python train.py --n_head=12 --d_mlp=4608 --norm_eps=1e-05 --init_std_up=0.0212 --init_std_down=0.005 --final_lr_fraction=0.1
MLP neurons of a small language model. Each row is named by its layer, matrix (up: input weights) and neuron, and shows model dimensions 144-239. Each number is 128 + 24 x the weight over its row's rms, rounded and kept within 0 to 255. Numbers have three digits each.
A block is one neuron, or neurons of one layer that tend to fire together. Before each block is what it responds to, as a language model described it from the Wikipedia text at the highest values.

The last digit of a four-digit year split as 201+6 or 196+9, mostly in full dates, tables and year ranges.
L4.up30:125142096130160150142113157124134110141100175153156117171121166122154124129141125119141141132156086059118111085128112061137114165140122149080152105138148123120097193093148074129140113105087127146135175149112143104119098140177123139130140151097144164145114122128107152126102088144117124174
L4.up153:105124142111151112116135125145120115128116101104157117106133146140102117096138121117146142137153114121132071110131089142152144139164151174105099143141104111154142120098145126152133137088117101105179123128139187133161138138122095133143115109126118177121137120147128141107121115118135146104
L4.up466:137149150124139076095090079129086112137115106137146137135141149116120107124180118142152127142102097133097147098143130134118139116145084084125133127114149097131129111117114130130143148099130121126121130153102083147151173150171162097138138121127169120134130113149106147135097126143141124125
L4.up1210:125145130080115112166119093066112156115146127064186127155145132165136151092154121144180158135139124140078103151134148097113158149147153129123114055143145147173181168121159134138094163100133126151131122109127107104184123139116172139134107076127131151120079137158112131080093144117123150099
L4.up1297:102124095125159121133169101129082149112127134114113100089151125131157135086119120137098122111125095108109113131149064144157183119184119114105120072136115139108143156139175085145151123148095185064143148172105126121134165113139160130141104124114173218102159113104078118098137116145117135130
L4.up1384:127125115115128124139108082112138132116154135114097171115143133160143138074173098124119150091154133131101140136133070099136164068147134088090132095117105142144167137154111128100158146153119148136143129163137130135143141123127131119148150171106167127114128093148147161104133108103132106156
L4.up1502:125156158127168120131130116125096120128108101147111112116130132123149115131110115115095182131189147129128125139141144108117142138116102118134110100137131130164148180134168125120124133108131161137117149124137121133094110143140118105122110120124097150141153105160120118136108103108157132160
L4.up2366:108108141125136120118101157075113117100149105144144119122065144111136073115130143119111129164144122110113121112127106177115148131167112100083105117134115157161140134132133102147112098140165131114117212126137125110156160134095159081134116139121105165109105153165094118073088141149140127169
L4.up2497:109134196150123164090095111116152128128178121130122141149143132145129116132152084138152128116110073131100114134141092149156138117124153143118126096113104154106131131106120135104161135139160164111138142123142144131169144115121209106134151145117155171134114117148137127128110139145119121178
L4.up2975:129157117136151116138118135155104159142101121123140176122158110136115150129166147157135121133072110113159126067144173092139131137163061109112135142147104144138133150124156104129164152113121128144161148123118118129146115183102153151163089141119124158110153129147141149114106109102141161150
L4.up3516:137140130123124150111074140136145134132117129149139082175136124119088134122117133104140132134155111120106139143126105116096112123137109066122099094094144090122142097140145087139171097174130135127137141162096148134154159178133139123093148101108108168116136095137122136148090123144121082141
L4.up3521:149129114099176125119106103136110129128155105148123109179146134200161138088195130143124149113129070117094142118148097139087127125116122127134110128121185127099087140115126092140115122086162196100137131143092115166132124130154124139135093117093153136091107152120110146097157140126109098118
L4.up3763:115119117122118153122149111095109097163147119106136106166100155134129097138170083089154137145185125115122129167162113097150096103113138128117101108115117093138136137157129175130150138129119128161135151110122121123182117143149133157149125116109121137134148114134081143077093114105145127144
L4.up3796:123143087137171096118105131115147087115169108135143111084163125147147151125136117143130138119126086132126142123154116092097109127152128132115115102111131114160186117119131092106137163089129169132154152136133063127122114155109143144138138124136128161120148122107100127099104163130137129142
L4.up3875:126139105166150075091116125129090119120133139135149147129170107120166129078095102116141159142168145116128114112131117143155118152148143122142111151141074179154162112122131084119150168086111142176137165127127140135139102105112143149129139077115107142110139145128117143102112138102165093147
L4.up4051:115114104112151148163134111165133125127138142099152141134113114193073161099135126089131164124148111148117032101149136151107166105164153114119124154139078118131143146116152143152100154137148103122133110116154099139108117134180163108121115081130123123125108139149163116122107079067118134148

Pipe separators and numbers inside markdown-style Wikipedia tables, mostly mid-row stat cells (goals, apps, votes), plus row numbers and years like 11., 1983–84.
L4.up382:132103180150147130045132081150145148107145139181171090131099105159115153144123165130134143147108100129149129138139146109127113157147097110162148117098117101189135121132130068167163133065094139145101120126150098102133114146143136124121122119086137135122116132140162126115132118146149100165
L4.up508:114102090129142147135145135151095086138124164156153126105184167134129133122132107133125124165133156109109124128124121106117148158124117141127143149072143122160135169113117096127124128135129114101165157119125118124076119128143124160112121145139092160127118114134164120134096145120130134151
L4.up589:108103130138148089097157116159127137109155120155107082172104129142183091143131135135118127116125089160122114134178172115105085161158095160104129108137063126132139096116068158124108120147096136118110129118152159129109146136076153108158134135150119149119161110141153121092120080147152134119
L4.up745:089075153139155137087079107078138114098105127161157139153159131102141168153143118134156157112113094133164114146135107117159092147124087083114157080123130111162129183103151107161143126092132149142144122156125098130098135123101139123121130095124137132114133151176179120114121140167176140125
L4.up789:114112084155132147161147120109096131102150133176124108146126158160142119154127152160074131124114157147119151124131171107119110161099101117129143113101109125160144181164158126173114165112098127150128131163134114121101108134138149106098097122102093132108117130136180140129107060135190150128
L4.up1262:082112092122126134132121138109139103075139190087129173137115158143142181127139120145155154138134122161137147126105164108123100160084133126182175127075108134154131121144163137168142134115117159145143148118145177116121123130089154131150126090163092151160070157144166123110117138118132116145
L4.up1569:070147134140168109129114136132140128127185119135106149130156143107149125141132151105154138170127092130107129149112164127142097132117136157104136113078098143133145158115180132119119130119123107133136126122136095093101137117134147120103130110126152132133127101142138118081088084119188118133
L4.up1683:118164132121173107160097135123145120156140126139094092114153144142139148146160108114129134138129128133135093087114163139140125172110090138140109103122117140109127137118170123104137140047161114134139115104102112103100174141099126087111162137097086156126169102146157116126117154123131139111
L4.up2347:133143112131136145116133107148121150144149128173165117116140160137137158117135165153147131124136118171096100096119132119149142140114103134146131123123110148117110135086147073125124107083135139181106143137141142125143115141144129109164075154101108161091078145129118129082110118115126131120
L4.up2752:117057156135141096173166132121107123109124132127151126160128118155154104108170127138116126137126148141112122092106141139156131166127087091157165083110136116175151119102155133117113124093118101127139154153115101118101106115093139141058086090148119137127086124150143115139101105140150130132
L4.up3023:131106156147131113143079092120143143083158153139169143135104124142100150152172156128130125121144105143094127110131094118130089135114142121133146105162105112130118150141154143184096145097112162158144130110144096112086166138102128120150120131119105146088130134125117129103112085100143135169
L4.up3542:116153124116137155148117158137110142136121169135141136157135114124119132184135161126142158080102099162116130132146120080117093137114141144153118131133086126155123143161147166132137147112138134179161150139129120123040114137132166132115130123120122128106113105098110142051111075089111116111
L4.up3849:108076125134138135054101097126148137126144110136163112172091129164108143133144126145137170100154136142118140143154092161172087128148075092135157060147117067144092152127129124196136147135099138106124116109121120144115166163120108108112156142144166150116142097138129124074127119144168135138
L4.up3877:082106118148123152116096078116157122082131162184133153126099134156143113158126144159133161124103102154135129158157148115144129126133117117123140077108128112175107112153128092137121146057119143127137117109171114114129152133142140152119158161119141150128118100125181141096130125156139146146
L4.up3905:083115161141133160100116127118147104149127124193130138129083128163086101141130120145127130119149142145141118146126112113149095134158117112150147121123112134154089095128143102186101153095140134142105112104124140156081155157136108141112148191111136138106130124138165134097132103162154158159
L4.up4303:123080165152140106131145109094118131109154133122147114170120125120124116128129127132113132157125076119152129113151103070099058144152150155137124129134117110136138138105143095154106158070112084144124125160145116118081138155103104166112109110092135150125091062167107113134097106126145124182

Non-initial word pieces completing a multi-token proper name already mentioned in the text, often as a sentence subject, e.g. Poll-ack, Tu-val-u, Salm-uth.
L4.up411:111128091119168175144141131117106094116125114119169113100142141137115125099110157114109115120153074094095127105123132138121112084111129137159125142140123113172114112126105203111112119119125112152194089137144133075112181158118132148137115085139115149154098133158086136098128109105125119140
L4.up775:118112097092146095139171105074128115127097128122112132164123147120134125146169115118141123175120084113113149123097184122126119091127125124095114114135152117130186145138142128108119089084109143142106097131121153163104130137078126132142120115152117171151124090110094087130143113111128126155
L4.up805:102115119146143133098130118092137157087128141153158095169076111124125148141135137155135132145107112133139130149127138075099082102088133144147182151113123112159116152146146119152126133108106124138108141154167148101147130154128174110141139098134120140152088104158154101127136126146132118161
L4.up1590:152146093133140144128147168096152124116118072138105099142102144127075153140147096104131132150116076081130128103075129143120082116128127167145159131136130099138114140107147171116113115120097107179105115143128136158092172130119148146100115059093112133134115103094133136177156103140122099149
L4.up2014:091083082124113121130165116103147147138103105131136083113114125127138146145141120141124134125120121135118115135155118105081120151094137135102140145145146082117083153130144151115113119164102141184106102131138125115130169107123124122152148096133083132115103109127139120111120106133136089108
L4.up2049:051109135112153171133129102092148097121124139112168128118109132070112148113176099110137147179137099123137111130113091124109158104130085098068141113083137104155102165135141135106134139160117144112154133166154154160141131134110133125153097087160127145126116115141086137125136102165130135165
L4.up2800:104123143100137151132115140111117105107110160109137180161082151138134182121143111131158124128089099130126130146108088056133100120057124081152149137084115122120125116148113130134142164138121148152127138130146113115151112152120107146128105077123111155164105120157116119107120120088118150183
L4.up3099:081121129158148085129107137118153076134138084098105138076138142116104133104125090111102111175153091082123135138079141133107159096130124085102094138098154134134138156144144129133123137108135101153111117165151099108153156181133131096124117151148094119131098124168162110142129126137125137154
L4.up3480:111114096122138134102155117086135133126166121139152123096110137128113153114196165101100135160119152095117147125145121096068169098112108147107186106115080121146107147120103163095107086140108071162114145152104154173144150113158154096115101092154109141117116104122119101128143099143123115091
L4.up3549:094127135125123104129152112124141103071120137103115128164097117111073097160120099118188131133180093119126145122085124085102093070123125124104134126131122119124123146150114121099101127144117108171136119151129167126141138153131132130137140120136121158176131108136154111126139103147101108132
L4.up4172:146141084148128149067164116075130149163120120118162073137115134136106113094163119121148136162146137119116146105115118118116118090080128164119148131097143112168096187140132148106125085137139112147119106142157127142144125146126133142162136088123105117139125119148112155127128097128116121149
L4.up4173:082126090142155135152087076117105074116146130099082143110154141089168123132157160149121131135102118108117127157077109083114082105106105123149126134124149127112078094157157145146103137123114130126145150165106130153104120119153141092167114118151103158124109121099110135109108147137124149181
L4.up4328:128123070140147141084117148116167105158080130157143094147110122107100141121119121122119135157106129109140121103138127139120112141098112126165148132102110103170081107143128104160152144087114110155093104131115168106121170187099148133143148113072112132123127125148180097148157134155116119128
L4.up4420:131115076130141110129105121113126120155128136103074113168122122151122170074111161148148177169129120122109152113126155085109098107103104109124164138106126129056118121169138135150150149117157158133130117104101154117133125145119135111160106124153106140122082066169129085098134133136156148139
L4.up4504:084109116163162165062103173183136086107116128178143118147114127114130178094099174125105138124120095135122094152128120107153143108104133101141099129078136147140077125140138106147150133148111131146118094147100157089137147142143136099126118133140169132125109108148142125086136136126125117135
L4.up4506:120103128101136170112096088111123137135125140129136154148117111138141177121158139133169109107129117101117138176090156110136121123117131122117150177132148138107075115139156144106167134130075122155119146131100127116123161140087129145168130114137127169093142103123125124154150117151161113144

The final digit of a four-digit year split as 199+4 or 201+2, in dates and ranges across wiki text, e.g. 1994, 1866.
L2.up181:110096087127186162103084137105081113116133159157133116142158105143164147130090152163138150153081121130124094128114116173142157141145117110151081129113118143143127163137104156146156073128171147135087170126145139131132134102142168106124152116126183129119146155127129121078131120143182078126
L2.up2339:113138157124146135119101155118139160142131145154121126167116144118103116129137145131132157165124062090058106155121143133179102085150096083161175113106110112133093106103149134189117116124156140123103167136115134111116206161115167131184138115113165156067145116081083107103137113122149114115
L2.up2624:113103154132177135174136112127084118098107114120141147089143119103098110101137124150120146151127135103105121178105142149161141100174091118117112127131102094147130153130136113109120089129129182122171134115121129100123109120111131125128116075119132120109105113132110180114135113141139124100
L2.up2734:133099132114143128147109126155106114135137124134128150133128148155128067135184145102148165116116095135093139131126127127163148114161106100102088110148119128159116160098117112118125138136157126114141158148124101142147156117117172159139146099127124136113108132099131150133143147139138122108

Punctuation, spaces and unit pieces inside numbers in tables and infoboxes, e.g. decimal points (46.7), UTC+03:00, 44' goal minutes, 200 m.
L5.up2448:128140137127119138096141090171168110169104107199101135122119130077139127125105109132108166139105129119144129143129119150167115114103101139153149133140093114175182136103147073157132139106134131119126140131114161159152121099110183168094075142134093133116123111166109134139091176112196136169

Determiners and possessives (the, a, their, his) starting a noun phrase, mostly right after "of", e.g. "chorus of the song", "name of the genus".
L4.up161:107136080133123131087137133096117136138112129112111117107146170171159124150188119104116140136111108093121098131142098129150127120091116136113160110108108132091120139124099089132112082110127181109150117131115124182128156113124117120091140118122137172142148144119121132140109101119129108162
L4.up234:123125148123177134163109139120143128119124092102163119143157144106158139101170120114151129148094104086106152139113121108090146141101108142126167113109136138140092128147111150187155133086118121115116153147110124158144115133100136128136135118108125163112102165120081141111074159161129126126
L4.up253:127120083118120089106165156082116095133149104114115123121103136156115137118148150081091128131104113092100105113095136110150115138115143132074118108088116170131111166088114131104126115106156132124090142119122117136073130079095109130099121105118143133107091128116120157142129131094159112141
L4.up362:121054130108130144124175159111143111167140136153117112138156147140139126150182109108130113150137099091134107128141080119134140081109112164121188142153108147133145109145122129153183082085114171129084123132139114164112125138118119128148115089115105138126139137130072106115107120135154138127
L4.up631:119051114099140131044134146069141127136127151129142120125127139129091076149146101102147122152152143114162109149160108118150150120100107140087095087101104119148104130125095082151131076101110132128142112122142150117112141098136152142136123115132114151144157138180099167148053102160152130132
L4.up945:117123133075146129086106123122166142132122143131130128122123159112162119112171119135140142127084133123145086154129097138125100142114127141136139102126073129154155158129138145139132100153159120124123178138114157108112115148158082160094131123103156125115170146165136105109100119148156094136
L4.up1200:117093118136120136123117107105129167100122114134156152081189141130141106129121102123134130153131147138103094110134100110147122143151107144073150139110098127147125123137123118155119084141133125143145126134131127120168115124158128151108130118133088163117074129095118106127092123145116084129
L4.up1227:119110135126111150141171125141130121132143130163134129136121190146129126106117108093157116138146095161128057114152127150149120158145099154154168111112152154134131148112148109175167085113111144133081187137103154106087073107129134146111085130137097127116152142138104105103084118145136167121
L4.up1689:134132090121133163069130131118122094125095126155154130145130131139079144142126122090123119139119089135125053167129132081122128110111089154119138136147147168115122127150103145132109109123127149142116134176134177089137088153130145132115104125102140134144145152131116109151114108124145148130
L4.up1927:111122103110142094119099135132119139114130139146150156148146131123147126163142128116157140185160131095097099117107107124103140124118145121141123096119163102126106086142165113138163105148136182149116157133116137154108105140102159104151130083139137145101122116071157119129093139116162109099
L4.up2405:132138088125126149112121119141125073132137085124110126118110152087165126114136107114136126111160126093148138124140118120083125129096153141105135141139132183139130105111139107125170083102137165136150127120121087132105102143151130134119101171122154137091084129169119136115113135169119175160
L4.up3162:124123115125099108111107124094165136138179111192146109101142164090126139108181115117103132092156120080148113089124132153103127115133092148131149114112111103155112123151135129144140097121128169115083129106137113133142104172158144106127116124100113140130099129114110173131145132169174141118
L4.up3609:116138088124121151111105139159122111134106120097125136119126149105115128106155114188135111133147104123127106119118068094198114136139133140138130121127100090109097078119174170148122142160130136104133137149109129134121111115109130135142082070157144140076118106136111114082127136156146121129
L4.up3655:118100116101130135091102120092151151116173137129144126125116139127101126179136141102083097105163102132095070131153115112168132133137130132128133134127156141115142158139067149111163128085104141155117123131171130163119146148125093107147097092103106138139122108106112127131114115156143112134
L4.up3972:123118092072137125155108104083130142138128105135113149131124146138103121112195114146106113163083150098118079124096132118106121068155144182140120114148116155084125131104116103121126146142117151137095132116129117131163104135112123178113123158075143122129130084136141137132077109149143122130
L4.up4449:124113125119122127111125144106131134152134084133146109117141149115127098124167131118189115170085145112116126059092114109106116136107114136120112115140097111162106118104132153136170086135126166149121138085108113122093105123108130121124097119122111134085134155126072107107113135110145150177

First piece of a main verb right after its subject noun or pronoun, completed by an inflection, e.g. return|s, arr|ives, adv|ocates.
L5.up3950:121141145152133133159120131078112118101105093111098133164141112143106108107111100104159156119123155094148156117131147117127111158132143117155108127145128139136173127171139135155129135132127113163128098161195102119119113112137135190108125112111147121145075166130135148118135113153113134134

Inner word pieces of words split into several tokens, mostly verbs right before an ending like -ed or -es: eng(aged), res-emb(les), comp-ris(es).
L2.up63:125137154118122183127142118132141101134135114121105155160172142122095144089104102148096151119142104074117109175113159100141090121155160127116116099131122150129124138174138158155126141141169106076158105161141139108129123144112150187097147144111169114126150125115111129112132124156166121123
L2.up1558:116147149108158168141133145115124148117107123130094100167109104139079137125094106137157125162143140124114161144128139088125096114160112113163136113110132121103151140162120158162127094110122123105172152120132175129093121087124162147121127203105114156109140119150127101129135066121128099125
L2.up2829:117114123086136180111117116110157142135149134106089157183140150164101147096150124125136162106116134144071105098151124115123157113130120122144106154127145147110178080159147175098137117147150105097131124180108121148089107127132149189106121142121172136129105125132167131124106084164112147103
L2.up4140:100160136125161158113137111135140141129129150089106087139139150144121106125110108114115170132117103105116148174137146133136116153141129125124096114140129060073185144131178197140118105127147138097173108152142143092090105116132142170119131139129169132102125135113124151119115076177161116113

Day numbers and month names inside full dates, e.g. on May 27, 1980 or 12 December 2015, plus relative time words like that year, next, following.
L5.up3760:120101171143166149104110085113113129149109111117125133114137141115141070112108091119149127128132110102130154149119138094132146094157108128108133126118127143130129182138120105120151113091138162128135158167124142127167117125157163152106173131125176140136161124127109138129140123132157090143

Numeric tokens that begin or complete a measurement value before a unit, such as 4–7 mm long, 103 kg, and 906 m, plus a few scattered words.
L5.up4228:116146125127143096079118148136136074081152152113088172146144110142167101164158131091145142144116140126116138114140140067101091131111137132140105101153131125107130100122106117108111145124119150156146125134120095130164115113124167156138158126115123137154117126152181102128085149120169104103

Word pieces inside or opening a multi-token proper name as sentence subject, often after a comma or capital letter, e.g. J-en-kins, X-av-ier, Temple.
L2.up121:052097158097140109127125111129114093143117117095137119120149150108113153107168098092139129131144107134131134118127124131134150135088100089105121111124148106119118122129144132113138129137115152103130139126098104172148156106154179133151124117136133151147136107136135159129154097179114120147
L2.up299:089108118121134067117120119150116090142105135118137145087123156103125096140149096131114101207113136140121116121080176132126162121072108109110122158137129093158098168163139113148118128127123107154115144101173101156157158134143151133127136144122125129153107143136137146131154142148102176132
L2.up1947:110137080117124155136128110108159136145114095123121169116086148175140146101131103097094147130183126149109150134123150113188139100124107069106151138129083087110139097153134107129110146160109089122104113165120125120122135122149101167151126137109116136136072093131129105121078106107114152119
L2.up2765:114096125116130131127119160133132073152111116114102169125103126117116159083168073132135130165136064105118132117116142136146152105086117080097126134146119099108103084157142106116136130157109137115126141136122121137157186117110146125134116094128121156131150148158109118146165139155092144164

The last token of a noun or name that refers back to an entity already mentioned, starting a new clause: "The plantation", "the film", "Briseis".
L5.up3048:081111090107134116134119107115161106127139113081149108133101137092069149131171099095134114134139110141130103115128126110087110109101117099151145133103150145156108143135137132124130127163076128132110085193125125127132157136128114140138114107151117151141138127140126107133155161129130117113

Word-final pieces of shape, colour and size adjectives in physical descriptions (bell-shaped, cylindrical, reddish-brown), plus long after measurements and comparatives like cheaper.
L4.up82:131145122130097159158138146112070086106134160118177097191145121134106133111135076124150147105105122125128127109158125084141110135137127137112164086150105150091170145124107136135122187134136128112140141136125098136126128130115085127107147145097159133117115143134092203161098139140146127140
L4.up190:135118162109144166126134131125135098136151136157111098125131166110159136123130084125114105123118124119159143112125131108106144157130105140111176082132064151133081110115117115126156111103119193150160126127144106123099067143141131127136122133103128127145095136128106170088116114111130136139
L4.up280:118130130117111116122128109135121072151103124085139103181102130094152104116144102107132147129105115105122132093153145115109141115159100103144124149121135155127146074170096143125169127155152182102117134134116139130146072141114179170129070127092115143122130151216108126117119133103132113161
L4.up732:097158101114168160120123146113137114113138125103080126128132109127101159124117120119101143128108127128112094078131149087115107175136168140128096086105123104103169109116103114100154127169084150130152157095133124116139115167156189122158155152114112121121149123148124118170122128129167098164
L4.up939:105162120094172096119114158145156113132174134121104120116094169156122148160134129099128140153134123121136109087177111134091107088129147147143119110110093137108120108148111147136069115152136129124105129122171117157140103147112168091141133131088118145093163160136173127180090147120146128137
L4.up1486:112139110104139162141122113125094096125145165144153094161167134151173103128146171153170146144093096189147124155151110119122140147098147148133123113118147195111145134099113134154176133082140158163124145131162137126085110125121073198113160162128116178125108135090127158115116105137144097139
L4.up1722:135135146129126170138123139107104143161143113139145121189153129113065105084131107096103130159138111134095132118124160111160063110131138095131133146147050146146120122128118114166130102116091178202119110156132181170145110151178104121129144124115114128149109123124141156108100089125144139161
L4.up1918:128107140095114078177102145089154147129144117130110060148170135142099123133168143082103141125132113127095106152135176147131153123156136152127142110101145162105149130110091107147130094142137169108135116092143137152170110145110137120176130132111112140160099166121149096155104138117135125145
L4.up2327:115129098116109100170116121144109143154135139147119125159123104148154114095170129128124153158155105090116119116128102094111137159156141155109123129161100172131123135147155128087102120147136168133143103140149134121115115081100161092170112089117134145093152155140151155142111083136143069152
L4.up2420:114157127102165139081150100139116100149158149127114204117156124128156149135165140127152133116100133117112092095120107124092097136123103142168105136136115158117156109151126185117121133094115151115111179177144135135158150121159173120125141130126149109147080134116173084120113109100127098104
L4.up2866:128124113120099161150073166160121086098147175127128104112162116131151126113113134146125116098085118147107114143129080092127167125164131172148162102134115125166143113119119144117150130124184179158159127153124119140135125164128152130147142071081077136138132122154106124074108109096141113126
L4.up2995:128152094105190106096141148112106128179135173126113136116125138136138138125140134134137131146123138133140122099173107133082150164137153163115161165101107153094154117134108133160120112097128178131118188146106079164118145119117138123160179133135091145122101152111139137129120085137159072123
L4.up3126:121138121139149126115101109126130092151172160118139135162115156137125100128160079107155159124142102131094123144116150107128087151153115131127131107147129142149130105116133131099129085166096174124155121133120149152157117132170134132161150171102151118135112128122122109172123139124123067142
L4.up3159:123151102079189126129152158133166106092122151112175121134118108154149142121123112132124127127146098121118133099108101108085161100166140126122113174099111171153147109117070133092140154125126153114166162125159110160105100140084078160066101102111122138139131138133141117133089157112129133121
L4.up4002:097114100107147113083109092163134142123135139114123139117104148115078136156150122102132138155175135103104136127125142156113116153127152127138133084096110145151118124129121099125141134127083169120092159116125118144138109122124166108143122153111131120146100106156151115135130129087119116100
L4.up4218:124131137152125117120091107124089102143089111123144138131154141128156132098124122112112164097079164160134152118081128120123075152139164162146084113109141091162130123129125126120187132171136168131074169130102098136116109143096139088124134142088110141123112155114101157111094111124178134134

Column separators (|, ;, /) immediately after a number in data tables such as sports stats, election results and career records, e.g. 21 |, 16;, 38 /.
L2.up2544:124118149145118117143123120139129140102137121133137121147161139148127082128122143076103163121124152145125141089132169123062152132136107122125118115116098117165167119093116123145128086142122112138140126140136093130097109165110130115111125159110118150133125106132115135107090086142121147146
L2.up3186:117135139154149080156144130114112151111154147125108112152208155181124146133131150085156157126132131151148110153148165084118118134144122132138100114111124136088164146112136144122092128117121140146118138136146112133121113109132159128113110111125106179120104126121182100123075098146145158137
L2.up3547:120139107126133106134108130146116123064205149123107097146178138165116140137129132078097142157114110154110105141129152118103138160133095108064144140117094179112155122111137098148127104135136121117175112152130073131104142111124101092128113137122158146121123152136152129141063101109136137144
L2.up4021:109122130139157115139097127113149122117157119098146111131143132150144133133157131099132134120178115156133145104156133142108120122113153122120136105111076087133140160104126116133104142103119161125166131134151096133092129114138117133168109128133144122132099066108127128140105117123156126161

Determiners, mostly "the", right after a preposition such as "of", "from" or "by", as in results of the, version of the, interior of the; also "another" and "other".
L2.up2316:136110121110150087091125135085115126121131120137114173117158192113157082119181143125098128093132138094133096135097128115069103134141110117098142097116148142145127115123173076110113115107134143129125143108143125145142158153116127142107136163116169138132082146117118078120064148117128170131
L2.up2388:131101122151133132117121150126114124125140139162156173122119143101139139127133156088117140090150124104123099178124124134129120148158137116086170089103120127134107140151161104114082140130143104130136097187149111116110169128124132157119106125116089137119119166126108131113083119150118125165
L2.up2573:133094125153152120125113137159100096120101126148139137102152149100124092126149110104154108120100132062091106133112151122148099112121123143108174150072076137153094109147128117155184120131144125178116127175118101142145159141126089122096144100122118162090119155124128103137093132112128130181
L2.up2707:127141115135162095158129136107147114143141107141093109148146143131116059134162122096149147136143115109091114129086094109121136134122139163114148116093128165134129168117107103161122080102143167122111160139122141169123136131110122096181141117118092127107089127152123125114122114131110107168

Words just after a subject in botanical, zoological or architectural descriptions, e.g. are (leaf margins are), broad, arrang-ed; also scattered mid-word pieces.
L2.up49:134178117141149107107124102154123093166153148123111139144142133170145151134130093121134156126143170124119140084112135096134103134161137117138094140166121170132108099136106107111129132140118180104135150162133125189174129136141144124101144141110148121141110133111159120109087120118150128120
L2.up678:124116135091152136140148102141146130113156154123103153151144170190130135120114111142137142128120146126147113088140161109084152134149151128154135110115137144124151113157116189143124138106138141136151183136117159181162109149146134184117114150103142141135114058073141085141149131089151124100
L2.up3380:125152128082184147156129157121120139128140150139117107093149128118133131134157074137162137134148124118124056144138150139103179134174166145136123092133115124143163172136127177174134155153102203100141135107134109125119118136089099093163122133105130119142120152178137144112115134151190105105
L2.up4564:118147129130135138142092172133117109112189151144120109143132116164102163141164158124154141137146136115140139121120175076104107131132132129123120097145141198123126116137131161127094149129156191111132145144135137140164125150076145136125144169106128118129096125146149133136102136126166096127

Opening word piece of a main verb right after its subject noun or pronoun in narrative prose, e.g. conf(ers), rem(inds), unc(overed).
L4.up62:124140135128134172149121129167114133112154165127152105153178127108135148132091132093138136126103105050115117109135113136132164105078131113118161117097129144138152095156132174124117121149112102109133140173096153120129118099168178112112082114114121160117092049131128123069116065145154128146
L4.up433:116131140133134139125154079139150113117156145091122141120144098181139143120098128153091145144119116105098117175142103108114118138155112128160107135093114104147129109162108152141144167144114101158161117143156132093102134089117173136118124080113128149116124125142137137140068144170170116133
L4.up443:121091130151111158149114136102145128159116134133132111137138107098125097119133093084137139113096103111141095145116124141148118086130132146077138139119139123125103140115112117123121126170112126149109086213131133080113147122116093109099109107132114147110136110162148134129107140140156128193
L4.up485:118144127141142159142096148137132147119121136108120113172171134119142112114123137073148158127090136087122105107149123126138151117126131125159145150135130146140149138152127137149115127142146114139150115135148120125115122113124172158116100101107138116094104161124107148094126110146123107161
L4.up807:101121157106137139138130137145100130110176138111133139119100094165079149136129120091140139140118143129117127108095126114156161149132119139117147143125125124147159095150131150143097136111159134123131130114167115131070105165139116104146124073076122149113170145141157111137113165087171078127
L4.up1252:120130110156138117068164140134127142148119133109103138166165105114120082107116087077156108122169101127082099170126128125148138159164104126130139131086130113129115108153144125144124155158128121122111143113155132108130113108143181163126140118104123152076069135145117064158107106128141095172
L4.up1446:106130063110126169140121091109111129117143142121100156105130150094143151125146096098136115131140138115109110141108137138192101132137052099129151074145120155109094126153162123174134116160094126103120116114159127101132113126150155112136103129118140127088126102164142140164131181102113135102
L4.up1642:125149123098107143145139128117139115121119152105095134154167143118134142086137121129125155100116112080090110101131145125134109088134116158116154127109142143124132138154151126150125154147176119128176121146164115087127108104111116189101134163126162132107115165140138129101137122152144118153
L4.up2910:133113135128120138106149121096109116134132139117157133161142124103115077126127143138105131145140090090087135123131115127125118135165152096132127119085160100140119115084171138145145161121135139129167119120143104116119127140140135108138122119124126137079127127131143131149139107146134160152
L4.up2976:110087105141140159165175125144100114170107111165123113118144182144111136129092130121103154147135118132110117138120159143105148095163138096156144143098122118132148102083129102142123143137171132112121152096152121189120127123083162133120100126101128144154157081135114125159087149133164118172
L4.up3421:128134130131131155137110128136133105106130163095157133192146135106137140125093123140137157114109130101070100123113132106129123153167148120108091088115104156116117105171134150141142105151165136105150101159132142087116113144092113169108121139114186144109126147140124077100113131121115102132
L4.up3545:106091132148152145151133089150142138096158095110167155107156126146097112125110132152124133084148131138084091154122151056161161126145087124130119131120108128168124151131108128162152089112144111080117150135159148111131146100092114162105154136105129148099139133129153110166113051143127104135
L4.up3747:118101124109149127118125107110120143119129131146151120108200135149122119132115100101131170131105149123114156145132167146128100133123097132143126119131089111121114118139124126121150130155123147101156125130140095165114168104158121143136117101116137144094110198115131115186113163134146096093
L4.up3781:120132164113144126156134107172099152142110101113138138157133149140073105132114123098169138149119057099094134143150141112157126101145113096138110136139125141138124124159140108135189142172119144164133131117133112136133143135128123155146127089138134133096125097157153085180157119138130099113
L4.up3842:124144101144146167147098143109136132117128146105125113183147145113128106103108100105122159113120141091121133108137126132141131157114142146149161132090108148161108121148135169151131148120127102129129123152161140102105135090115173141089089129125139124117101158117116115106119087144173101169
L4.up4534:126114150146113151106086140135135129102121112143139107126114088126067126133089125129107130149144123140113122100110126077146122141110082076150149143106095120141104148128150078132122134156139087160143134109123137129141151143163093153102132148113120155146126136139155116140096083128099092127

Mostly "the" or "The" inside a noun phrase, often in quoted song titles ("In the Ghetto"); also units such as mm, cm, m and "or".
L5.up1542:121179077154127095075124137102117121129155107081140107107157139093157112164140170162129143164120157120109147119081099127150098145137085114104162144138090130141159087180173148102126122133131116153154111105145122147146121121139156101127142131118103127080130112158123149118092130119136119117